Weights of a small GPT-style language model, trained from scratch on English Wikipedia: 315M tokens.
MLP neurons of a small language model. Each row is named by its layer, matrix (down: output weights) and neuron, and shows model dimensions 192-287. Each number is 128 + 24 x the weight over its row's rms, rounded and kept within 0 to 255. A neuron's up and down rows have the sign that makes its largest values positive.
After each neuron's rows, "fires before" lists the tokens most often just after its 100 highest values on Wikipedia text that the model never trained on.

L8.down440 [117 150 102 121 134 147  97 113  97 112  92 140 128 192 171 135 143 154 144 100 135 109 146 107 140 131 155 119 152 113 178 105 130 124 115 130 113 134 122 106  92  95 129 101 113  49 124 141 152 104 181 148 117 123 104 151 141  94 112 173 107 142 139 115 160 128  79 166  91 129 162 142  97 140 136  97 128 118 144 151 139 132 125 148 197 111 110  97 156 100 121  83 143 127 176  65]
fires before: " to", ",", " day", " with"

L5.down688 [ 93 147 151 133 110 115 139 157 140 129 139 126 164 121 150 155 101 146 126 103 115 139 133 156 107 184 133 137 144 119 108 151 123 123  83 110 162 148 112 119  94 112 120 113 136 116 118 144 114 148 122 125 121 136 171 150 129  99 112 132 152  91 115 124 128 104 151 105 127 151 139 169 138 160 143 170 103 117 106 152 163 117 147  97 123 130 120 148 117  83  89 145 108 106 143 104]
fires before: " ", " ?"

L3.down717 [139 105 139 133 116  83 140 131 127 130  86 117 110 145 134 115  99 127 105  90 119 164 134 152 123 136  91 173 141 113 171 164 133 126  64 141 196 135 143 142 151 131  80 151  91 154 110 125 144 153  96  94 134 122 125 136 133  95 134 160 131 108 159  95  95 129 144 141  98 171 141 114 147 136 109  92 133 147 100 124 123 172 114  90 130 118 157 130 133 122 117  68 127 118 157 119]
fires before: " ", " Christ"

L8.down372 [171 125  97 180 141 128 102 154  84 159 166  99 153 104  87 110 124 112 131  98 108 135 167 128 132 116 166 132 182 113 128 147 132 151 113 135 156 107 141 137 109 102 115 168 114 153 135 160 131 108 127 165 117 161 131 141 148 142 121 142 163 157 115 108  98 168 151 144 131 148 130  67 138 103 137 184 135 168  91 137 111 104 132  97 141  85 136 124 159 109 169 149  78 165 108 162]
fires before: " "

L5.down453 [ 97  89 167 195  88 132 154 114 120 102 136 125 156 122 125 126 130 160 105  68 103 114 151 107  97 203  96 173 165 155 128 127 138 164  76 133 115 138  97 113  86 100 142 122 148 133 160 144 147 139 102 144 115 113 138 113 128 101 104 137 131 160 109 147 117 126 122 130 122 148 150 123 137 126 101 158 124 158  75 121 152 119 144 101 126 172 118 180 118 106 115 140  86 109 171 155]
fires before: " ", " Ref", " +", " ±%"

L3.down139 [ 99 136 166 150 121  75 145  67 123 134 118 136 140 180 156 134 117 135 143 109 113  86 100 130 115 113 120 166 104 158 149 113 115  86 115 147 118 139  87 124 113 105 109 132 179 108 141 106 132 187 148 137 110 143 151 132 126 132 110 125  87 162 125 101  97 116 134 128 139 105 117 102 142 151 139 115 115 105 140 178  81  99  88 143 122 105 134 135 154  89 163 152 126 116 123 185]
fires before: " ", " —"

L5.down444 [111  96 124  96 122 158 108 119 144 149  97 137 141 115  91 119  88 105  91 123 136 105  92 101 103 138 155 131 193 133 152 152  92 101 147 105 147  91 143 140 120 146 106 110 137 137  93 123 134  91 106 141 125 125 125 129 112 125  95 149 116 111 136 120 156 101 125  98 136 125 141 116 150 127  62 104 131 151 121  96 120 156 129 105 142 151 159  90 126  96 106 130 153 146 136 168]
fires before: " |", "%", ",", " |\n", "°E", " ("

L5.down76 [ 74 141 123 119 143 120 119 101 138 153 128 142  98 146 121 142 150 145 129 149 157 102 115 171 128 159 152 126 102 154 183 140 115  91  93 112 103  91 120 129 169 113 127 108 126 146 195  98 124 163 120 132 130 110 156 132  91 137 110 123 146 141 133 123 168 113 126 151 121 107 121 142 156 126 158 153 122 148 120 119 125 115 132  99 119 104 111 126  92 105 164 116 150 107 161 150]
fires before: ",", " the"

L3.down264 [126 151 106 145 146 123 119 131 152 149 146  59 131 108 115 117 100 141 119 125 171 124 118 152 126 125 119 103 119 118  84 117 104 145 157 137 127 141 146 145 101  82  87 174  95 165 118 109 122  94  97 139  79 124 119 123 126 114  91 136 135 126  97 130 137 136 169 116 165 165 149 123 160 159 109 148 149  96 147 136 107  90 163 101 132 138  72 108 129 130 130 132  79 123 169 128]
fires before: " |", ")\n", "\n", " |\n", ";"

L2.down415 [147 130  90 142 146 163 137 151 125 147 169 125 138 133 142 150 141 146 143 102  96 118 141 122 106 129 130 139 177 163 151 102 142 140 125 114 143 122 114 137  81 149 114 134  95 129 132  91 104 114 119 118  81  88 125 151 138 118 123 122  91 162 121 139 125 126  96 107 149 156 146 142 166 141 104 139 133 156 125 120  76 137 132  84 120  87 113 110  89 110  94 127 111 117 155 156]
fires before: " ", " Party"

L8.down753 [137 126 172 130 137  93 100 125 102 124 127 157 133 122 140 126 138 128 153 131 156 113 147  93 100 123 128 160 137  93  87 143 141 141 152  82 107 114 125 129 133 148 128 137 115 127 121 111 170 130 126  93 162 145 165 144 136 106 145 100 183  80 108 111 133 139 122 140 172 124 151 132 146 153 155 183 125 123 119 117 148 120 109 107 134 141 106 150 127 127  85 115 151 108  89 103]
fires before: " |", ".", "gen", "14"

L2.down355 [149 133 136 109 120 123 154 137 115 126 138 131 138 148 136 105  99 107 126 119 157 136 106 143  90  94 130 107  85 139 110 132 109 107 116 145 142 160 138 147 144 155 102 113 141 167 148 144 149 140  84 118 115 137 148 108 146 109 158 161 116 109 144 124 112 118  96 180 133 128 158 149 103 121 160 157  79 147 116  86 161 117 113  79 129 144 140 113 130 121 135 120 181 104 145  72]
fires before: "-", " ", " (", "0"

L8.down19 [112 135  90 131  85 136 124 129 149 152 105 156  78  94 104 154 182 127  82 141 124 130 124 113 157 131 135 149 151 160 137  83 111 178 141 137 117 140 147  93 119 103 122 131 156 136 135 126  86 137 120 103 120 123 158 144 137 149 181 180 111 134 140 150 114 126 125 141 129 124 147 134  95 113  84 109 165 119 115  95 137 106 135 102 129 159 160 152 162 125 144 115 113 164  87  92]
fires before: "\n", "\n\n", " (", ",", " and", ")\n\n"

L8.down283 [138 139 136  90 108 122 115 146 149  82 110 183 150 147 132 143 137 108 129 131  84 117 139 132 121 131 141 152  69 135 124 129 151 167 106 125 144 130 118  99 143 115  62  80 117 120 150 154 134 136 130 100 161 144 121 119 138 168  79 125  93 114 143  86 108 111 185 125 142 106 126 140 123 106 116 160 121 148 124 147 177 170 146 136 113  96 158  84  92 181 126 119  99 132 139 151]
fires before: " |", " |\n", "\n", ","

L5.down259 [ 54 128 114 135 112 120 138 121 138  75 128 121 127 151 146 142 125 125  89  96 140  95 141 132 107 156 138 100 173 100 125 131 124 138  88  83 115 119 120 120 140 113  81 152 105 127 133 135 108 131 108 118 121 132  80 103 142 151 114 130 181 120 110 132 140 114 110 122 172 140 103 131 141 130 163 175 151 161 108 158 123 137 125  86  95  87 142 102 144 102 100 161 134 127 105  66]
fires before: " ", " +", " −", " Silver", " FW"

L3.down625 [129 134  96 118 138  91 141 109 147 147 125 153 159 140 114 120 131  91 125 107 130 149 195 141  93 129 144 156 117 132 141 146  94 141 174 114 125 131 185 164  90 104 128 155 130 124 143 135 157 118 131 149 123 158 113 124  89 136 148 144 103 173 133 167 149 152 155 123 155 112 122 101 114 122 133 172 157 110 135 138 141 117 132  88 108 177 135 128 125 168 132  86 107 139 132 100]
fires before: " |", "–", ",", " |\n", ";"

L5.down826 [139 131 106 121 147 128 116 125 126  51 167 134 143 113 146 138 175 158 104  95 113 143 147 113 122 122 144  94 127 132 110 109 123 133 127  91 142 132 102 190  83 169 144 107 104 145 123  71 164 122 140  91 132 134 125 145 138 137 134 107 103 151 153 140 159 134 108 155 122 155 115 163 139 157 127 139  62 121 136 130 107 122 129 168 130  95 130 122 130 130 110 121 165 125 146  80]
fires before: " by", " to", " as", " for", " in", ","

L8.down300 [147 207 107 170 115 105 125 107 136 131 150 112 146 145 109  71 173 166 102 100 115 156 101 131  99 145 126 112 116 105  78 144 129 134  84 157 143 126 111 106  90 111  99 112 138  98 115 151 177 144 156 136 166 117 152  84 106 153 106 113 120 128 130 108 121 115 151 107 126 110 109 113 110 130 128 105 120 103 128 137 168 114  74 123  98 142 134 118  98 152  98 171 106 118 142  91]
fires before: "–", ",", " Division", ":", "le"

L8.down254 [148 145 155 124 140 171 160  95 143 103 121 126 112 139 153 162 164 153 132 128 158 148  80 128 159 149 151  77  87 105 168 112 127 114 128 128 176 106 115 149 121 132 145 145 116 137 144 161 139 124 146 111 149 141 181 146 123 114 132 161  89 103 136 124 108 112 122 121 129 135 133 146 123 140 153 119 139 121 123 157 187  82 187 113 123 129 122 131  88 145 153 104 125 145 168 133]
fires before: ",", " |", "6", "3", " votes", "."

L5.down3 [ 83 141 135 153 135  62 136 122 158  93 101 134 118  86 130 134  79 153  69 153 109 114 137 147 138 134 121 149 128  82 167 139 110  91 119 106 155 118 107 135 131 125 124 119 103 120 114 130 124 169 140 149 117 132 139 139 117 154 169 152 128 133 163 135 150 106 148 123 110 158 180 121 134 147 149  91  84 127 130 137 163 123  84 132 140 143 140 171 114 167 137 143 191 119 109 113]
fires before: " ", ","

L5.down124 [142 120  94  98 132  88 112 133 140 147 158 147 107 150 125  90  80 130 195 125  99 153 153  95 148 142 129  99 168 145 119 164 108 101 106 148 137 120 106 152  89 152 127 129 178 168 144 149 158 174 169 130 100 123 139 107 132  91 157 122 130 109 116 135 118 161  77 169 131 150 120 128 156 105 148  91 147 125 124 161 133 143 103  99 106 113  98 129 132 109  77 127 147 130 131 110]
fires before: "-", " (", " ", "19", "20"

L5.down331 [119 118 103 116 148 149 127  94 105 141 105 161 127 122 125 134 129 141 133 155  89 192 137 144 141 114 156 132 164 146 146 148 110 139 162 100 163 148 189 127  96 114 143 135 133 143 140 160 102 125 111 124 152 108 114 120 138 160 142  75 132 120 108 155 193 130 116 106 122 138 126  95 162  96 102 143 110 110 134 107 131 113 105  89 130 130  99 115 107  88 162 108  69 126 116 114]
fires before: " |", ".", ",", "\n", " and"

L5.down443 [111 134 147 134 132 131 145  91 111 142 133 135  86  73  89 174 149  91 142 170  93 153 117 139 133 150 123 115 117 128 117  88 123 115 137 149 132 161 144 146 105 100  97 149  76 130 137 108 148 129 106 125 140 124 134 127 162 139 125  76  94 106 163 158 106 138 123 123 102 157 179 129 171 119 129 109 155 117 132 137 141 160 147 115 122 142 155 112 157 137 121 148 151 145 119 117]
fires before: ",", " ", ".", ".\n\n", " and", ";"

L8.down342 [ 76 122 136 134 164  99 108 139 151 143 133 120 112  98  94 141 114 119 113 141 109 104 116 157 145 155  97 168 119 123 162 144  73 138 138  83  90 101 118 124 110  68 108 123  79 134 162 168 134 144  89 152 119 174 104 137 149 135  91 133 132  96  82 111 114 120 135 105 110 150 118 139 114 140 132 114 117 146 133 164 139 135 172 120 101 137 128  83 128 167 127 139  66 115 139 143]
fires before: " |", " /", ";"

L3.down670 [167 163 141 119 164 136  85 117 122 121 157 125 134 162 138 107 127 137 111 134 103 147 144 104 145 145 106  99 194 129 155 143 137 120  99 141 134 144 116 114 123 102 106 140 151 109 129 125 124 151 103  98  82 143 148 130 152 122  95 128 119 154  94 116 114 169 110 154 135  87 128 146 132 155 104 132 135 166 110 152 101 115 110 155 109 158 116 125 144 141 106 108 117  56 148 160]
fires before: ":", " |", "′", "–", "."

L5.down106 [116 103  78 136 127 128 141 121 152 131  99 145 105 119 143 106 178 144 156 168 128 140  97  89 131 208 141 102 123 134 147 154 153 147 125 159 190 123 148 153 104 145 139 151  94 114 184 146 129 120 107 141 178 157 139 120 148  86 128 106  94 129 121 136 149 102 126 125 197 106 123 159  98 141 126 130 115  93 109 152 123 151 110 127  99 155 150 181 147  86 138 100  93 141 163 141]
fires before: ":", " |", "–", ";", "\n"

L8.down284 [126 124 132 143 131 124 129 145 103  86 172 154 113 152 149 106 116 136 138  88 135 163 122 139 132 134 104 155 162 123 184 125 155 161 124 141  84 117 113 152 146 151  80 121 107 114 150 110 126 136 108 191  83 122 143 126 121 147 149 138 158 187 180 133 153 149 141 178 148 166 120 147 104  91 164 160  86 126 123 112 136 122 160 105 129 136 143 190 132 107 101 151 143 130 122 151]
fires before: ",", "–", ".", " |", " |\n"

L8.down650 [114 148  97 108 115 118 103 117 109  58 122 115 126 107 130 134 121 127 126 173 145 127 153 114 136 106 101 149 154 115 151 126 113 143 132 152 155 116 122 107 104 129 163 146 122 112 110 113 121 111 149 110  82 165 114 164 109 121 157 106 136 168 168 109 140 149 140 131 126 118 141 112 100 148 167 116 118  83 115  83 148 123 102 148 110 181 129 109 134  89 122 104 150 141  99 104]
fires before: " "

L8.down7 [117 122 151 112 138 118  83 162 152 107 106 131 146 117 139 145 142 111  92  91 153 118 123 114 180 138 146  98 133 119 152 130 116 109 165 145 140 196 138 128 133 136  95 129 115 129 175 221 179 120 109 156  99 131 150 162 125 132 161 137  94 164 161 143 170 126 129 118  84 102  91 136  85 116 162 116 104 127 139 140 117 159 136 115 115 103 157  93 141 116 133 145 110 150 161 148]
fires before: " |", "."

L3.down759 [124 183 161 128 121 130 144 127 136 128 167 124 181 112 129 117 160 127 131 141 139 148 147 135 119 159 110 137 141 108 102 121 144  77 138  99  99 150 127 143 144 114 141  83  88 146 145 109 113 130 135 125  83 103 136 116 117 165 149 131 135 153  97  86 182  81 141 126 141 131  96 140 120 147 111  82 181 108 164 140 135 131  77 123 172 154 131  93 128 160  89 118 127 122 143 129]
fires before: " |", ",", ";", " |\n", "."

L3.down598 [145 146 103 117 152 143 158 148 160 151 143 147 100 101 130 169  71  81 146 139  93 131 134 106 144 160 122 126 123 147 117 158 135 122 132 129 130 134  92 105  88  95 114  99 110  66 118 163 108 169 129 133  93 102 136 150 115 118 142 172 127 126 110 112  98 153 106  62 145 123 131 121 172 162 125 169 177 142 128 115 150 136 138 119 147 129 101 100 116 145 138 109 146 161 124 137]
fires before: " ", " Hard", " —", " R"

L2.down74 [134 159 133 117 145 110 159  80 121 129 144 128 128 102 177 125 116 107 151 108 120 118 156 140 129 132 144 138  78 117 116 137 107 132 140 110 160 120 154 129 123  87 101 112 146 120 139 155 135 106 107 190 115 148 166 107  84 171 111 120 125 152 130  89 123 137 133 119 155 186 131 157 116 140 123  85  79 155 143 132 122  95 153 111 127 157 135 134 124 108 145  94 148  90 138 139]
fires before: " ", " /", " |", ")\n"

L2.down143 [152 105 188 115 139 128 113  90 104 114 148 112 103 128 138  90 123 141 119 130 125 109 140 134 151 135 126 143 107 111 140 128  89 141 111  95 155 137 114 146 161 113 131  89 155 123 109  89 136  90 122 114  67 146 117 163  98 143 142 143 135 176 142 124 146 151  82 121 124 122 148 154 152 138 117 119 142  84 105 121  73 137  92 122 104 144 153 120 107 117 111 156  88 141 132 119]
fires before: ".", " &", ","

L8.down57 [129 122 131 102 142 111 170 139 128  84 167 133 156 131  88 127 114  62 139 141 158 147 125 109 118 121 134 106 176 161 135 106  95 144 102 136 122 104 122 113 153 143 147 106 139 104 191 174 129 141 113 119 126 169 127 146 127 158 122 131 154 158 117 137 137 120 115 160 161 112 113 156 115  93 122 104 168 182 134 134  98 166 157 168 112 144 156 109 136 116  90  92 143 103 131 121]
fires before: " |", "″N", "0", "7", "′"

L3.down15 [ 95 118 141 124 134 140 120 143 190 130 102 130 142 118 110 140 125 104 106 167 194 111 114 131 118 163  90 135 159  93 128 146 132 149 103 139 103 174 135 139 116 115 102 126 121 135 130 201 122 160  98 175 119  99 123 114 155  89 105 104 147 157 138 104 170  95 161 122 120 160 103 120 116 117 167 101 116  89 149 100 105 115 101 143  68 149 152 109 109 140  97 144 110  96 164 182]
fires before: " |", ".", "\"", "0"

L8.down575 [154 112 141 123 137 129 121 155 133 120 127 133 165 113 152 124 139  96 125 141 108 136 145 118 135 148 161 123 147 118 112  95 112 109 147 130 135 139 137 128 119 156  79 150 117 137  99 125 116 132 133 141 128 134 148 126 149 157 128  86 116 118 145  98 108 142  97 123 107 156 151 155 122  85 150  99 124  93 147 145  80 119 114 129 105 123 136 108 111 148 135 118 125 146 103 164]
fires before: ",", " |", "0", ";", "9"

L3.down429 [102 120  96 128 149  81 111 196 138 145 157 133 108 153 177 146 135 135 125 168 131  86 133 143 155 149 130 105 129 115 171 145 125  94 129 160 136 121 151 134 175 163 165 142 111 141 158 119 143 179 113  93 147  78 173 176 169 117 105 101 156 106 124 162 144 139 144 150 137  98 130 177 158  93 135 142 126 125  98  71 113 132 114 142  84 139 109 132  91 130 137  99 171 136 102 147]
fires before: " ", " (", ").\n", ")", " –", ","

L3.down369 [ 96 110 117 170 102  86 130  88 146 156 149 170 132 118  98 106 137  84  96 127 139 112 145 130 156 151 148 143 157  83 132 130 132 109 156 140 106 188 141  87 122 106 129 141 148 146 108  80 118 164 126 120 126 114 135 125 181 116 106 188 138 126  90 160 152 143 116 159 147 149 129 135 131 142 121 118 130 109 130  93 114 142 128 135 139 129 113 123 166 113 130  99 102 116 151 156]
fires before: "%", " |", " |\n", "5", "3", "8"

L8.down607 [147  60 115 132 130 135 132 132 143 116  94 129 198  98  87 118  93 156 134 159 103 130 112  92 140 174 173 144 125 154 155 115  89 137 101 148 108 101  90 142  91 149 131 132 130 123 138 156  96 150 128 115  76 167 121 100 113 143 138 113 161 141 181 154 108 150 129 138 164 133 122 163 126 129 130 139 134  74 117 103 154 120 130 116 102 155 137 159  98 122 158 160  93 122 122  78]
fires before: ",", ".", " in", " and", ".\n\n", " from"

L5.down5 [107 103 127 131 135 146 178 133 115 146 152 134 102 115 124 110 159 129 140 145 165 119  94 116 116 160 172 109 143 148 148 148 151 123 156 139 105 133 115 157 100 104 149 114 109 140 159 183 145 152  99 119 169 127 125 124 147 117  87  97 110  97 101 135 117 139 120 106 147 118 101 110 125  91  95 132 142 121 154 153  93  84 173 150 109 160 128  93 112 123 118 113  91 149 148 134]
fires before: ",", " |", "),", ")", "\n", " ("

L2.down756 [174 118 128 111 148  75  73 101 114 164 117 149 116 129  66 122 134 132 108 109 123 119 137 100 145 160 103 141 152 153 172 111 149 138 134  96 143 131  75 118 140 105 166  98 116 125 117  97 108 150  77  90 111 110 105 122 117 167 162 172 137  88 118 126 155 143 137 122 137 127 133 136 125 112 109 126 136 109 123 135 123 144 115 113 119 119 110 127 166 151  88 116 168 118 135 119]
fires before: " Dark", " B", " Gro", " H", " Se", " G"

L8.down695 [145 124 137  73 133  71 105 180 101 119 145 143 107 158 154 165 111 121 177 136 104  97 118 130 102  98 123 133 123 102 131 109 141 149 143 116 140 104 163 150 133 143 125 156  85 159 128 140 140 157  96 186 143 132 129  91 156  95 125  89  65 145 121 111 120 143 155  91 146 157 118 118 141 126 160 134 141 116  99 135 116 129 112 111 126 118 121 121 127  97 104  70 130 124  90 121]
fires before: " |", "19", "P", "20", "98", "99"

L8.down537 [ 91 136  98 147 113 153 163 122 149 107 104 110  81 114 148 133  79  79 125 140  77 138 117 125 131 169 163 120 108 137 164  84 115  80 109 149 148 150 152 213 121 133 131 125 183 127 121 131 122 120 121 159 100 142 137 100  97 129 143 133 115 155 136 102 103 115  88 145 141 109 139 124 113  99 133 105 159 141  99 161 128 147  94 146 124 104 122 146 168 107 148 151 128  92 138 111]
fires before: "|", ".", ","

L5.down286 [117 105 123  73  99 149 144 140 143 136 145 143 114 132 116 129 135 106 128 127 113 162  97 121 121 120 166 123 133 126 157 103 117 140 135 129 108 105 153 128 120 140  93 150 121 116 143 154  70 187 106 136 162 162 126 124 109 130 128  98 129 104 169  91 141  93 131 162 115 126 128 114 123 134 110 151 102 119 122 137 136 111 131 102 136 140 155  97 171 118 130 113 120 145 118 128]
fires before: " ", " of", ",", ".", " and"

L3.down445 [157 145 143 140 100 127  99 113 110 140 104 108 182 102 110 126 147 113 130 161 131 135 128 133 172 136 109 139 140  95 153 101 142 103 163 125 129 178 131  90 154  98 142 122 106 109 114 105 133 167 164  73  82 137 115 125 107 194 202 133 124 151 119  95 159 105 147 120 140 136 110 150 119 140 115 126 149  56 170 136 147 114 103 149 120 148 186 127 135 145 108 134  91 147 154 150]
fires before: " |", ";", ".", " |\n"

L8.down412 [138 114 132 175 127 140 121 133 117 106 115 133 111 134  98 126 136  80 133 119 113 161 132 120 189 150 141 108 152  92 125 140 122 129 133 152 136 140 141 122 142 159 140 117  56  96 102 115 129 141  96 147 176 137 134 145 133 116 132  73 130  95 147 161  70 143 147 148 141  75 105 123 141  79 138 136 149 170 141 126 136 144 164 157 146 130 155 130  98 125  67 143 150 146 142 163]
fires before: ".", "%", " |", " |\n"

L8.down793 [102 115 107 135 139 127 152 129 155 104 125 155 132 105 118 125 166 158 125 123 121 125 141 155 137  90 137  87 144 146 118 153 111 115 103 154 135 139 174 139 103 103 146 140 103 112 147 118 113 112 119 141 155 185 172 112 150 134 153  80 107  90 124 138  74 126 154 145 121 169 100 140 136 119 141 148 129 138 137 121 151 138 141 157 120 148 112 132 146 126 168 130 127 138 169 121]
fires before: " |", "."

L8.down232 [103 101 111 128 118 133 127  92 139  89 108  74 117 153 125 131 159  79  98 112 126 159 159  91 174 142 133 140 143 117  93 137 143 182  87 154 126 125 119 127 118  96 156 123 119  85 106 122  96 141 130 135 137 104 159 159 138 120 144 129 122 131  81 137 147  87 141 125  91  96 136  85 121 137 114 134 120 145 157  97 123 116 125 137 140 141 122 110 122 100  99 122 126  83 178 167]
fires before: "%", " |", " |\n", "2"

L8.down316 [106 117 130 135 157 140 106 139 111 120 155 137 151 156 154 151 136 162 141 106  96  87 147 109  98 153 101 125 112  99 113 147 107 115 162 119 131 146  93 108  83  97  95  88 178 152 136 129 169 113 112 141 110 111 109 120 155 128  99 147  75 114 114 124 133 140 140 102 114 119 112 124  90  83 130 190 113 126 121 125 120 189 114 106 100 111 115 133 146 106 129 115 122 107 138 162]
fires before: " ", " —", " Kal", " Vel", " En"

L5.down656 [141 139  93  98  94 106 151 113 116  82 121 140 113 149 129 139 126 143 154 171 107 104 142  75 144 141 122 128 103 159 125 120 139 109 126 120 126  94 111 161 133 155 169 106 109 157  87 168 132 130 147 133 129 151 126 144  97  80 133 156 108 168 133 155 113 155 137 152 131  99 105 158  89 154 103 140 122  49 156 135 173 147 117 166 122 124 172 134 113 154 171 163 131 141 134  91]
fires before: ",", "–", " to", ".\n\n", "s", " and"

L8.down187 [143 125 119 165 164 111 136 132 140 112 150 152 144 139 137 141  75 104 149 109 106 150  99 109 133 149 128 135  98 152 157  81 110 126 135 177 168 140 119 115 129 132 133 121 126 123 157 157 128  81 138 156 138 151 158 138 127 127 134 157 112 100 134  99 168 126 158 138  92 107 116 124  91 157 145 124 108 108 112 128  67 126 124 148  58 128 109 132 120 106 164 119 133 140  95 153]
fires before: " |", ")", "–"

L8.down645 [148 136 128 104 113 177 151  89 144 116 119 135 154 115 142 142 104 129 111 112 122 122 120 152 134 122 102 109 124 131 138 141 131  95  98 130 123 157 130  93 102 147 161 129 139 168 135 147 111  89 167 164 162 124 145 149 171 145 100 147 123  78  99 113 152 104 134 119 169  69 126 126 125 123 112  90 142 156 140 138 128  94 130 128 122  78 128  73  95 171 166 129 113 120 158 154]
fires before: ")", ")\n", ");", "}", " and"

L8.down104 [141  86 149 168 135 110  94 121 133 115 115  91 152 106  83 131 153 125 118  85 136 149 141 125 104 143 108 118 121 120  96 163 148 119 127 161 147  96 134 172 164 129  76 119 134 138 121  96 120 142 118 158 151 136 121 143 140 134 110 163 147 137 142 132 191 123 140 163 177 135 147 144 177 171 116  90 158 131 124 131 119 134 149 130 127 123 155 104 109 119 194 128 114 117 147 153]
fires before: " States", "–", " |", " Kingdom", " Party", ":"

L8.down748 [115 134 142 130 152 111 118  95 134 122  92 149 149 137  86 129 151  83  85 102  55 146  96 130 155 161 117 131  69 140 143 140 119 151 107 150 173 128 111  97 111 140 114 144 130 197 105 118 137 140 118 136 153 137 128 168 140 121 116 121 139  88 131 160 114 148 143 138  86 126  78 138 111 147 107 111 117 158 135 136 143 124 123 146 154 137 146 147 146 122  80 119 120 127 148 126]
fires before: "%", "."

L5.down262 [138 144 124 158 104 120 126 107 153 150 156 141 176 143  93 130 148 130 105 114 110 116  88 119  79 114 147 173 150 142 134 156 119  65 153 142 158 133 143  95 109 148 105 121 112 139 128 117 147 112  97 113 122 115  99 125 160 165 136 120 105 140 160 119 114 128 158 140 177 159 133 137  84 134 124 108 125 122 112 147 134 126 141 103 131 166 124 144 109 146 139 122 156  97 123 161]
fires before: ",", " |", ":", "\n"

L8.down140 [155 108 111 112 182 160 104 131 151 114 115 146  99 140 124 102 165 104 125 156 121 111 119 146 126  72 116 149 163 149 158 112 154 159 140 146 130 107 145  98  98 143 150 146 128 103 127 117  96 104 129  86  80 151 153  95 132 122 142 111 143 138 145 148 140 154 124 132  89 131 119 125 147 148 124  88 114 124 174 120 148 107 159 129 113 150 100 161 130 115 127 113  99 125 152 110]
fires before: " |", ":", " film", "rd", "–"

L2.down666 [158 128 126 150  97  95 132 107 142 110 109 146 131 130 141 143 107 131 109 164 104  88 161  90  81 138  81 126 123  98 137 158 148 124 129 117 185  85  90 130  97 105  98 113 171 142 112 123 122 139 169 136 121  66 131 181  96 124 114 129 109 147 110 120 122 109 136  97 113 171 180 120 142 156 113 103 103 135 138 150  94 119 138 122 125  96 147 171 102 127 114  89 147 120 119 174]
fires before: " ", " %", " Votes", " Candidate"

L5.down612 [120 167 128  95 129 143 145 158  95 138 109 149 106 113 140 119 108 141  44 143 130 109 192 117 127 114 131 132 126 132 143 119 128 154 102 132 123 137 143 170 150 137 131 102  98 126  81 103 121 167 125  76 148 121 137 145 175 133 146  91 147 138 114 158 145 105 111 147 162 100 142 144 160 126 125 100 151  89 129 135 102 106 125 127 130 115 129 129  85 151  97 108 101  99 150  99]
fires before: " to", " that", " with", " the", " in", " on"

L8.down453 [135 157 157 102 140 156 156 133 126 120 135 126 141 133 121 129  96  98 131 126 153 161 135 131 103 120 169 110 114 169 113 137 114 152 159 143 129 107 132 149 100 130 182 157 116 135 117 135 135 160  73 132 148 144 146 134 161 150 139  97 113 131 116 124 164 110 129 109 136  80 126 118 155 127 120  73 135  90 123 129 115 141 137 128 133 139 121 133 134 117  49 158 185  90 163 145]
fires before: ".", " in", " and", ",", " to", " by"